Weights of a small GPT-style language model, trained from scratch on English Wikipedia: MLP 5376 GELU, tied embeddings.
MLP neurons of a small language model. Each row is named by its layer, matrix (up: input weights; down: output weights) and neuron, and shows model dimensions 32-223. Each number is 128 + 32 x the weight over its row's rms, rounded and kept within 0 to 255. Numbers have three digits each.
A block is one neuron, or neurons of one layer that tend to fire together. After each block is what it responds to, as a language model described it from the Wikipedia text at the highest values.

L10.up1677:111158144166062169078117175127115149226131120174103112136118106141147159095112104106180212133149157090175084082069125069104185119077158157096112122123116097186125092114140150093162136111108126161081135172197068134149098147172176112076112110108074132088169122213113154177157127086166213109169163102148084087148109138106137143108101111171112147174141143152143181099106160145134171108108083114097058127066156133107120174076063186118100118134136149127102117116101122109142142094154190144110152179107162195142083106171182099102148170124139082168112127168158116143152122149164134114
L10.down1677:092151141087090142161168110140174155089140084126186094145077121087131189130130126149135123098133158096125117115172137055101084154107090138097156104129186151150126150179138078104146119097138129097191060120105136142094111087215107138210106101132095160123146072123075137109107156101152159115089167112118113121136129130163077080119126125126127141146148115153124088103149149148186139132148098141110116151186179136104125165113080128046135123155100187156161149097059125089134104124180177178130153107107094117140122118129149199094090132165136196173109097149125131069072147114106099151
Mid-name word fragments

L8.up1090:206134109120128095136089127184156110151169145110140158113124108091114125122212146118048127130116163088089135151151088153093147146142160139144113097109160122060134152163163168139156145132191132114143129183112068116160111126092100151121209121117156117098128096121144139145044120160104124095160101139099181155124142102147149097147137143148171192130159136091086133146093145166139132143167115190078115145141093091185064131122122151162085064148090174121135085108140122164120129157122139161114124130103139116091097139066108174131157139126073164118082126144152148181114083123163174101
L8.down1090:122116165177033171138133092114112150040146154112121187109132137130072159125119210045161189159101117138142134127182171150163143084101081137130121156163140127194110108146156141129125084155132100113102141147114130133088118142224153144144107063086127108176134130135180106099145138117125141058157185080167147095111115117152115115182129165148087151174095107123105163125161175197105117118142091137129125129134077176067141067051146078102155130098089131122123114083106092138145121092180136086124113142168127160172097108084123109133193153114159099146154134117164116134176200092154139117
L8.up1178:155101143120117085134100068152135128133150106113079104139080110128045090106184098128111123129148135106121194171175056153082144099187144122089148092082121101122117135161129157152131097119122100149097101133109113130110097104126210119115157159150107095117130129121098147205055143086155102134192156087127144095073137114179145089102132177109174152051164140136102120139114152177090147149158105103081104068122082181168150183152116098156115107144111103114147082105132196139142153135112158159135090160075095048145161166152147128129122145123150174163123140107112120133171107128197102080
L8.down1178:092142141098141147140161086098110147093154145148125135123084088053084146153124125136098191118128127173136072090141140147178123125090127129088112171084147054106132150172106174160131165123106111135131119134148063099150102116112145144118077110147157168130180108166178116159081108182136118128161122104168097159075130163165130123186129088152148142124141101104152116136210113119138104130137137181178149093130164112111146075103183130119139114134133113094165011097140049100188136049132159127080105139139153133106174143179115107092098119088112129128084132128118170121059134137111143154
L8.up3855:119143116078046107122056088124140152124125121102118130134090118126050148098203116127093133139145154121085185143136098114102189108124128118097140059100123091123125124143155192108128150098109116100057117134115102077121077157137199165121180110161185154158158102129097143144103129124160173140187108145181155083108132135132144081146124113143211155101161139165086144087172162142057163139122111156076151114149084109159139164080130118124113121128095144130109125167162172090135206157089182142145110155092084089124173096108116141123115129152153156173153127156115139135124083158175128080
L8.down3855:050115143153096111162089146078163181070114113089159103091090087115197128139127074142156134149104130138189121135112127126121105178104176117135118143114118161145216132153121111146125134171204141134114110118162083120168129141099145108126063150131148059095146153138171140132159087149143137097075144139135141182158143127188176135095096110151118092141100150120178151166122148108128134081144163126118167107092097105130127096186091122113163119140142127134152079133139117158147046083112121089096116101142096182203183180179120096119096130109082157119085104102152109120152104138093073098
L8.up4092:165099110108149086102105101161123087137115112130106109140124106136105165140147120094149136125055133113096101169171060138068172123150137080136073109086126141125152146188172095159132159105139101125121067163090141150143128147097144119126163158175149126138170103082131137116053144146148131122127100112096121116135126123110113118110107113114121154067117143106117115118111167120107184104122097124084137083092120136176089141109165034166075092137077136124142124112151154052166192145122140116149137134096093146153137143107134157126159172073110199149100161107100120190129132120166127120
L8.down4092:201099156124124142148133109096067088115149185201108098107050084104177100121105115158191219174144190190143126092140096149173105162112175171063168173162140143172126161105097120130137129137074154089154125107144080109093091144134191069166090084157139145167139128124193122193131143093095085068174110142110082141087061113136093099147177118152121161160126156196137100110169102147109108133164092165147130159252138109124079133141144160151126115135095103123162112107114121091169147154142106195152118156125160124166160112133142129113135131154094100165137100083170116067091140131070117140
Noun-phrase head onset

L3.up56:051107148159088151136134154085127142142106063076130118148119132088117113099106109115129120150093173147159088119219120075089144116145150072181135067100152134098151090074162137150136098122152187113130194113104138080154118092152198150187085118192147191107123140141119123114147177125104169166062101120160077093125156097173143160100159094109126161173101223102099121145093067188141168153048143169091157163117115110106110097133119131116156103184084063158109125140123176151061182097145130089114157139100132135104141114111145118140095116126129058148166175141124182162093150043098115155
L3.down56:176166157159119156143120101132131136152145131106077149116174096128151189123134134144099161101146125122164158129146135159084106153125102079162165066149108127169136136162112112132125136192119127138151191103211097087105127085140123179093106153142104112125105096107160072149086219087112071141148133133128133082134117163136091183134098100117090129109104090125125116112161086130097110127161065134128111128131041121115125213152130141125144086125158162128052117082117120160148087134102160161183120127112154115147123145138148141143174102107125111141115125127101097185142140127143186141
L3.up663:088094137138085178117143117169119142137081135111160186139133150151158166138124134104148149082160198127147156176177181103160104061123127174079114125092086131131127155143148119186160083122190151145131119081121108132111168128104117147102133120124101162174103111070097159103067126095094164165110160099100125065168124160118064136190141127111129106149168151209085149135142136131106166117115149147151146080102151118118085089181109139090177107162139086118142134041132106131153129160141116176112146178128107187154121143223166116094142117172163123126114135147160145134093108117129199162
L3.down663:150138165130156176128092117114105124100132100116174158134086159141121124181116140170152124102186089174127133124059181093101157132102192078096161149153127150123093108178067076132167136113075112139112142118227163155166194149168109139089112141135113124110146186136044112135107171104128145116134132138150082199087137122163139080130159129134099160128179122168102074095110081097125096139058132166126090150118131108117115113135144118145129101135082127116056114141126158132093142132114147111172169125109131161154084139148095076159154087144128102103077081134129086151164120122128166140
L3.up2454:081128141105087085096117104106132147163097093120087197127132135048092134128111048148104132116144153100116149094169162057095121164123129091150148088168114146130133108056162129107095123188147105076145082056068138113137114164164123122102104164081176118157122150128176124086063119174120134131116155102121110041156174095109143168182110167141143138111119132145152152149129089180130098163103115147099103147059214171161145160132162184199200129055176153107132081160151085115156089133110126111168124098132131111122197120163169087137127124123115094141102115097121152153141090095140167182
L3.down2454:155112172183076084179109142127132130112147118143100152129111171111143114127147210191102140165128156159094112114138171138132093131161081126120145059126192132167196085115139125098128147146167124137092145107173148129118173080138097088137134159116108125051154115119036087127104142072071094134146134126082080102084085141139155162081107094157099094096173141162114142119167118106078094136188090148128146119031108116121186104148134122116134095133160132132116136151104116145112140111149146177137138177110118148135145078118125128152128167111125160129179112058056152104126161111158100080
L3.up2502:136102168161139126087156126086120145090117067155154156095129117099088154142097145184087128119104137146167114107169124116154180114155081111121080100171109082106092095069143106072154165164143191128125121132152151111109128201104138138119125116150189151058159072113125095101078131142113135171146064148143113159181121092121099172122054148128135098166072182177118155169116108168157177132050104164169123162135179147175045083143119130145164118085134153147107087160116161105054110125164125132106063214129128152132116134135110100134164122152154151150077124160090175107165108141096150118
L3.down2502:112099179160085169070141139108136136139113071108118139111141123200142071090149095097143153119178101115147137127107174144127146114119104165097109100153169106143144129081103141128118180093133121124081109097078181107119091128106092080177090140115143139039077090099076064180132185114125153126147125109168124046100136159145156073098100122120136127148185136092165133116162106134128114110148098200153151111146111145109089094125125124148160142184137128105122143148075080150132202100168074101135108159153125169170108153100146168162140110107134134125085132115135118170179129122105133077
Mid-word name fragments

L10.up5245:188131107116187150156153172123122140146096151115095120139111063087174118095118091089087162161117163160128167061170163188119164143131159159098142130125103122100115137095145177161131120046093154081121161099097147101143168100172118089168222087143158090156076097136117109117169056177130122109157172126097087175137120133101152104133138111115102122131121168140076134121116129167090104113159143180109079082147148105123206125143108105166144124155132100130087116175090133179117119145094136130132145109145138120081139136153103096104134113150052167218136174104112118156098085122071160164
L10.down5245:063129153142125135089118127098106135120139194151142183099062152070090150170118145121126089126042167133154129085161115109151107040081116138139155174155135115111175130116077142192145111157093120118073106091055113117110118193140090146087103166107142145182097158139109130059143147122152088155169164147130164151108142127115133099116114108114159149133127061113159158116105175090129145153074129154129168165133114152115178118177121089195140141109086196119129119150227137055085173203104122107120141154156125096125063118114084103127174120085089074174080129142171120063134146118114189106
Mid-name compound pieces

L8.up2901:161167198123077130117154141137111158150116100181141114149149117151134118119136156095058141157135128166126125113171106119110150121104066162184129106096091146155105139145170141155120126086091086091120122187199120125118151160142156180114171118113138130159139135079169183110138066125146123133175162041162099126121149087126171146123114132129180161120124100086164136083147158188118095097127149138193098144119154135111089091117129153117141101167141137108132089073142110081144136119127178111123092127157145178097141129120119144132123185087119120127110136141178182124170113078152141148
L8.down2901:113121156138157105201103102161122133109125116153050098141146057140157154099136128082111200163187127098146149188198181131123126114086136106140129138101112139132153114147100135103044075181123159103090049150201155215158121124142138186141140056101159084140110140117108140139114163186075164185107091126159133116176119085149100116130125206079108071123068125127112127133185134137086116081042098117129134144097166215109159170178109128065151109173157147122146120135142210105145135126153141125110126127152093138109124121159189131090223092070112096140115088148099128135143105134139160098
L8.up3032:100180153139173111069142059136097145152168173131052108111097178159115076095127151155109150123115194159075183161147113163129156166151039064160086129136109092097161108124098173153113124125162130126108113155132146087172141092109130126145138094056131176140122092192117110146152106092132104192134056147170125104124145117113203152098178138126174108214149101107151108099112127116108116120142128098124115128121166131130165112144142105104099182090117143126108146137137112180101136124150108145106137109124147107143180127137166135114143126109115174181158153187172156117102144139104117128
L8.down3032:062102085154155119170105163156108163110137100142136112119142093172105136097157142110133179134136153116106089155162154145115130177099070162148112077093096132107113098088088141175146159131063141136160171092108162113165201148108108129137092124161097074141121125172173114173113109100089113110123181163142192165149099124158099113102132108097085099129152149121136161148109115121138105181112120119102107115113124186132123128129171122122103131057128147078083132146143107147123224169120130099140108101185186091171125194120072066102211132156129089108171122036105157057174124137064147118
L8.up3237:138156162116116130147159152104154161138097187130051143111180118139174171098153120120100104124116224145118088107121101104137136138142101170126145159134098151149123105153131120174161098117139153116137151145221091116206148135139127177104089089114060130175136186165132102180065101141160089171178137113129157110170172108116182123169148069191169168142142120037144150094135126145137113146131142146113087108148102103116083131133156119123134125090218111099093118164103183134133119114134122118082172159093120088065151131112132138101171172122058114152128096112093149114108161114148112126
L8.down3237:180103103121156173169120128089081110094193159179133161101168186107131135130107105122122121055101133150134160063074131060121145143131150113113105092125113147120134172146162136155097168127110161102089107151145111130049160161168127105169138127140128167094139175103136066106084191123194164130174164169126219128173133106170125058141085116110100128175147165128189026131118158144096105089121126189160158142124196049170153131116113193136113135119154105137152107087138122166124158123139103164105131092121129123174104134062145090125148160141140108067139144154169094133104138133189123108
L8.up3901:088138149145125080114177084133125138129129140160160115095134138062162074164146150100152134134116133082075167062129115093202148178182070150165079104145080081140128098142138129158156160102169123160141091150133116116159114076153122093105155148132158138148159165172104117151130107145178102152056090071093025130146127108111163150059148117113197144177095162129117107136185130203121131091102142141166126074103163151139159114087083139123118100095139137133075098154091105165094148106129115130132119171108106141096179122152139139106106136091089151142095126126170115132132119195097120123
L8.down3901:147131084109178156098143152091161161120162101131130199075131194105041101171117138095051125117085103129135177039074089239136160094135109144181127114121115111120114095162157121130099079151191087125165150119095139114073133139171092152125154121149117127130154111135166075143123096149165138155079120127116112119113077122158126104104093097045115098147115150103124132175113126132181174111066141158131170173173159151130148170208153111128151188138120134144160204121158203119127163116130113117096082080122143068089158115115210110139093128049165061153150162125130124164141146133104101170
Predictable phrase completions

L3.up1666:088178127079129078106095089156112124101134142160107124081133125105137118150127105130095138153134121116146135122077131056140142151120080179136176117172159109141123143112080151110137090136157126177142085119090152170108093088090053094117135099192098118113166162168156065064154108109105089141162149153164064135150081158168075144138203114142110111099128082072125105168114131087138130075180085141081151143092078134150113121075098183124068111155121125127134117174193135096145129097110147117040136077172141187107136130126117121111122139126166128126096138135172093047166091118126158099
L3.down1666:101103090152143054095152188162113103147143150087142097196057107086091146112133087135145132135151141107129123091116161139099093177112194113117122058137126143145110098135167143076112151170105116136150114134129094129147136100093178189102146136095184096174110075120230137175078153116141167098116152091112109195098191174081121125121110061162081156152129096127151115108183153129114110084111141123203223061161132148132132146166167115079145103152118124145117135155083110159109123102134124149079142146064095110120109133154095129133058128143100137105115100148194134152143168177153109112
L3.up1719:152135144160130119162140063129086155131104120160118094092105135161175132074134117121162133128108205144162074117133196142102142134120113075115153122137141106141126155152102146065145116084101154115092139081145144086090098176188095124126202092127099085144140130176116106171121159123136144096087167106209141142113134075184130179115127136105182076156133126168129116174079132097108136115200127104150141153157113096047138073125118114097097128119090123114167100141141047140135107180137169143137153130118134164180140091147138142179131112176105103121100107068119100016120164141115135152
L3.down1719:141113139134136057140146162128128132098166128106151097122144151091166134153095168120177129125113158133093137086140139164081119109147203129146124126155103125098109150152163171119100178112106142134155075172132078088167132136147085113113135114126127135134143072113081141151123189149094114102099170172141140144136108102224092132085150161088083143186148146108176062057191141105151118148120084135141108077125111152118183118122190159077137093103209128129166165136133099163137159135097110160171178149112158183123150140141080119074137146096078145172093136139150113170161139181143157147
L3.up3822:187113137119203103161157057143137143142117078142143157109134146162078111143111159129104152134160091102144108114165146081156174172166148128091066141199108108132140106137134134193111130147096086211143149111125142114137111111138175107156101097108086106174201133132126128146096100145112175134132105146159143140172099150134060172140088088116140096186138131106087098151132152171129146103121152135142133125178141192141107130179162222163077170112222144149167109133116115146111114106154160109137136156124125131158124121150103167141105102111096106152059075107116130101127139151115089155
L3.down3822:081131090166130122083099092130161082141150121155152079089152066096152155090103095159114099129101174079065158170124143142095113103099065120094090118134133180149099097104099103137095190167115120203128095149071135094156135106138143158120121136117100122180122100162165104173089098135099108045096169147135151175098117097120146162132113165097099127119151133104157105097160168116108139094171118113150170055139170088089123127114181102122143131082129130115119081157083109094153167085174114168114139125093095162072156139106156059147083146093032157072156100096187156157147116160149121049
L3.up4211:158155181103121109179142147086147121084149170146119115115131124128144106149098127150087140144130104100091164139091122083140094083190163128078140152133114146162174177155086124019154117110123102148105159129063117108087070145133053180082069113078177102132157163216126182137090108159165190071131120097140132125186113163138144086118088157141172082197108071190173117130052093125096142167130111059151140150220102138141169159142149114141093083080129170108069115146039129145127134128147163175107109092143124103085130128173124153081188097137166149140142109112146091142125114159153097154
L3.down4211:109141077152097143087100110162117115147140118147145105107140078086152102130128142121128089151075075157101094154077145122210122134133023185127155116118079196035127146136146128097164169106144134110199115149068139141078182181175109084110204113114190146153119173092178122101132100092131170171155119068088116110129148130059143102180110143175140171142116130159111168082133185122116127106111145091108132048082150124096126127088142107130161095169230110125200167166133126128122104150167099194082126131097115081150153093116134075116169147126146121159094139137160139110145129130096136204
Transaction and outcome verbs

L3.up1895:128140095064138117140132079192105064100188104122130126162104120117129104136099125165089151075070046116163086142111157217124099113124130108106078131138125181150074099131127119067086073099148094158142174121173145072173117126128134137142137096155143134149138111137140133150169117169086150059096116124182124083066128145124057096184152153164172133080138107116165168140177127150119141116141146133144142088142155128115093148138114195141136146177144115122092176119104149098160102178182138135117100167112150142103145178131097128153098097171117156121059192196135127120152168094072089113
L3.down1895:155102084105154187158147145111138077122188078128147111104153152111127135157158082120100138141125157120143114137121102169125172106109117137130110179132141093116133072139147106134153081079089116128157100153068154083156088157204142153114129144161087187179121087162130098130074067125084128128088095139055140089170128118150108135096148135151113134107090058117151135094149075177105154085118110107129130116108135060131093214108109135113121138096074141134129125168096113124130108173132147054103089161174087100131134129115103148146047116103064149136116134140137112175137116074086141163
L3.up2196:112146208102114123163117162121140126142140088117149193136127098121125126163120068112155146088107132143150114114110129120123126096053143174060176107125126098105132108169098148114093117175124127120153117105116185169128136113117225144156120117174108072171158126145139155102116122173155067150114101157142146110089139097120104196134182146164092126133148141130118161100140137078128152126139131123180146140079092110186042115114140154124129137150111080112111105104149126121121195152135149126141166147143144097127130152119057131116061157050134130141142176130082193130143126153077076129
L3.down2196:153124169116132157060061110153168145155130109130119228100152150140171153131118114154119151111128139141117116125126161136117080110197179118121161174099164106113162067132072213160118123086149147146163107100090166162150122098089134133099166147164137070163132089136129128092093122136199115127137160126148141203150102118125098148120130117108108145119110105133098093161118051126135088125098144114154104127121082147155156080142072118111126153114194137124141088120153167182141048175162142120106137162114110087120082123139145125128144116117129115083144120124140100149143066079129158137
L3.up2607:071126162143134139079103133140101095111080178106087136147124132098146059084068190115114146150140122111085125126150078102124167098107147186183117150136115096129133151125126129109131113113051128062119140109146147122105131181122120089116140134075062160140074116155149134131131112150118169099173164112144108165119136074109110122115150148118103117135171111112136088173149035141142138181139138116148067126171127080156149123066116149086091136146166110132141203124151116101164174137065180195185120092155144043077098114088140113132134119150126146125164139180165190117146142119121143131
L3.down2607:139113172101145114137089148111133158086131154095103203164163117084139132117166140127152142127107108097170161159139062098107130098146122155136139076102095105068158172126095141145135112144152124076099127086163080110109186075088118132064085123140146102135119099089109121101163099148130083100105142108086126112176140174117146092112130142147195119134083167165049139065134111061133153164071148151108157159114120100076168168161111141130172123172184110105088140115149134179102132167114160142096070105115107114161195112155128145149107169110218108184173197107075142136067196162123174070
L3.up4360:132123120139153062113106151099114130135100180129110175104137137193084116073106198154078213091170113133116110159055054081141110142081116136158172121113108141116082100096115128133139108114115107113132127149089145152086177138127154154155134077149039117100119113151080128122079142166118111172184137098069114160128145127135154119148158143236145105094233120108101160110198116131126123138086106070132152114108072122093099133151123163154168126073134165141168143110181138115120140209142172136175130148119138132128083137122064143129140133122116095128092166163163177124116155131163116158
L3.down4360:134140150095140140174140087159114161112144085070161122133162146163168141106138127118139115099153120086098194136098145095115160195104186119106178119134134129137126100112159167131156107130140118122096132165170131161135128080092206138095074121162108146097104134142080162143108133098132154114103115159084116156132138135147173172105146146127133223119169094136027139097107123114172074174160165216120120137116188124140167080148142178115123123151100080121074119121109107149058126165161166060133114154132151065197164091110141134166099166120086198153154117147178082113113146087155164171
Word-initial fragment tokens

L8.up4005:112155084177153077046172139147105145147111132138092099095156153147172102126125118164104073124124155145063040105107141086114151170089104142155133163139075123133128098123147149151070197143149117109140167095144202149127162141197102105081114165115153142168125156142187116103117119052114108099087086175055105169105122107129226160137100142118128089099154094077141121062154126118155153106133115076142118157129156163109159105074113093141188115046156056173108165140118095160146106092121135139113126132136138105092141139154127131113144120128184109144140137085085151075167107126078085157
L8.down4005:055166113070099138145077111122181125066123137080062150126129149113146154079087138104181101121120118066111114153090113099105081116115122131144131113141082146087138077115068144123187068191121103143143099147097130209035119057122157125156151113120141117122127073108140148149113093151102136189114140128154155091129126094069098158112097143142209110142090126077079115097128099110176120158158152151127126115098172057154090158136089185108124102133141171119105096123062151062088138165146067114139164135177098108188107088144089095175110171134118100046080124110092118153134078090105110128
L8.up4392:099137154195120063096106125108115085113168077169058218141173132143200108129091102080162084132177087097105132067078138105150136089146088043122150136127043103142090111119150163153110157150155150108115105169135121144109144093121137112146127166122144147116114092158168135176108122073211117161140139073099084163138104060126169224125122149126134159143158148092054168127124095105121165112175113079119098121127107049110075106090107109149168158089140096142169134195075156115152130138198103069158148145150123137118145131155116098114131166107147143123141096153097194130204128137194095172
L8.down4392:123081147118139106113126133154130051140114137179094079119120149105141155161116102132178112097136145109178154125094119136106095160176092093114109110133095105160117113170120189065169161111128111118162087164147095082141081071097101146110154157143210088138155156159145162136133112078102157145116132102125131151133047092113126141115106081100085122089126125143082156160158122172119093130186133122090126155095135162125054166146140132126098117172197028098136112164109074144102139151069189107161135051136084092154154108136163143151101165139101138104133114114179174143180090135159186121
L8.up4455:077141104165087110084090186151136129169107144099121215107181075127133160104159143071167104111114110147127171116131152146087166118110128159130071156100061121138092126123095138135144091142118095135105144121159170093183115125138134093078091169099159136136133136094210166104119132134155128102101116119110114141134121127147136106191103130092106141126139143107152108065113129174160180067150080089158134088091136036098111140146128097166187135085172163128079144150143150133182114092088126081155138133133170065140147099168141133120121149139125130150135078110099137185136151107090077122
L8.down4455:106146098079123184127115166162107116144090112157102091135127124123119119104159031111074121137080095146116134167113111136189083148131101103095177124072100130116137167210138160096121153150113104134130118056094122130104156166091208152123167185117139122162150103181106112172135089156107146137090087146126166153127136069102132101119140135123114151125135187094139075084097166134184144173121161155134118139128151107115171158156095116148108133180120089125146087138138117100150122091166139136157163111135100132114112162204092052143066213111126140170169122091105132100064103069163127125
L8.up4705:138135105130151107131091076160105125120148141087171195190141160097114057136139159103211094111182122130091106101099130096149141164154119091121117109153090174147131151177136187179107124150122134086152175122166133157117148142094108097167121102118112130070165131137172136130107113096161130093083104114131084134120116125164140170146096148187095089112144157110103075085182129135137109130164152134125121118139072103105198127122150119144135132107166050168064144167114157152143095163128153135148135119137126115089122102140163111135150113124110127102129091118103139146134112115124119148
L8.down4705:109148152091136110085131149150185075165161139108137061102168142171138090140119187104132136187094118148106133138129174136068144147135116141104148107094078168113084090106076187083153106121083118169145090131113097133107143100147176104153058098083118142089060135174160087101122126134111103165122071114118131134099128124097127130143100177129192123137044166127109122142120118145141132147118138074140150150107144093118095214064083125098117075099182089091100059106122130082101091135123165096125203130149120135183137081144105108123128188112087101044129149140120100111161074127184147100
Departure and career-change verbs

L10.up5257:095091133127153081071098073182072104103140075134163158164152158073164091126114141132141096161130146119146114127093183079110139111146130129091122135081098107133080123103165137127124149124177109063137151154136098163155123105121147062150147197210107128120079101148113135098115154096154101142180146118120116185107156126121142169117134137128152075095125142077090133122110184130129122119151101083063148089080124131168151136100136126144131100105117034086131131177132156112136030137126101112190167141117109144159109118169227050135089101208156090130152112107129133116163066159114119140
L10.down5257:100135100137112147089116079104183127150151152096153164144206153116116058113125089137134120155124086081064085135111102150089129158145113136170143141090085141081118072088088175139134073140161115110154132139113132181101091155067124096125095137054115048136081151110186159107128119106136120112118108106086126114110146115125091177130072115140173086188085155060079183135074104067155153147165123121092082168088096126142168079098131157108101116124142046072143174142113168101092110170109128079162228129144118138159178085133086114135076168124080124097066072052121127105190144176097142154
Transitive verb forms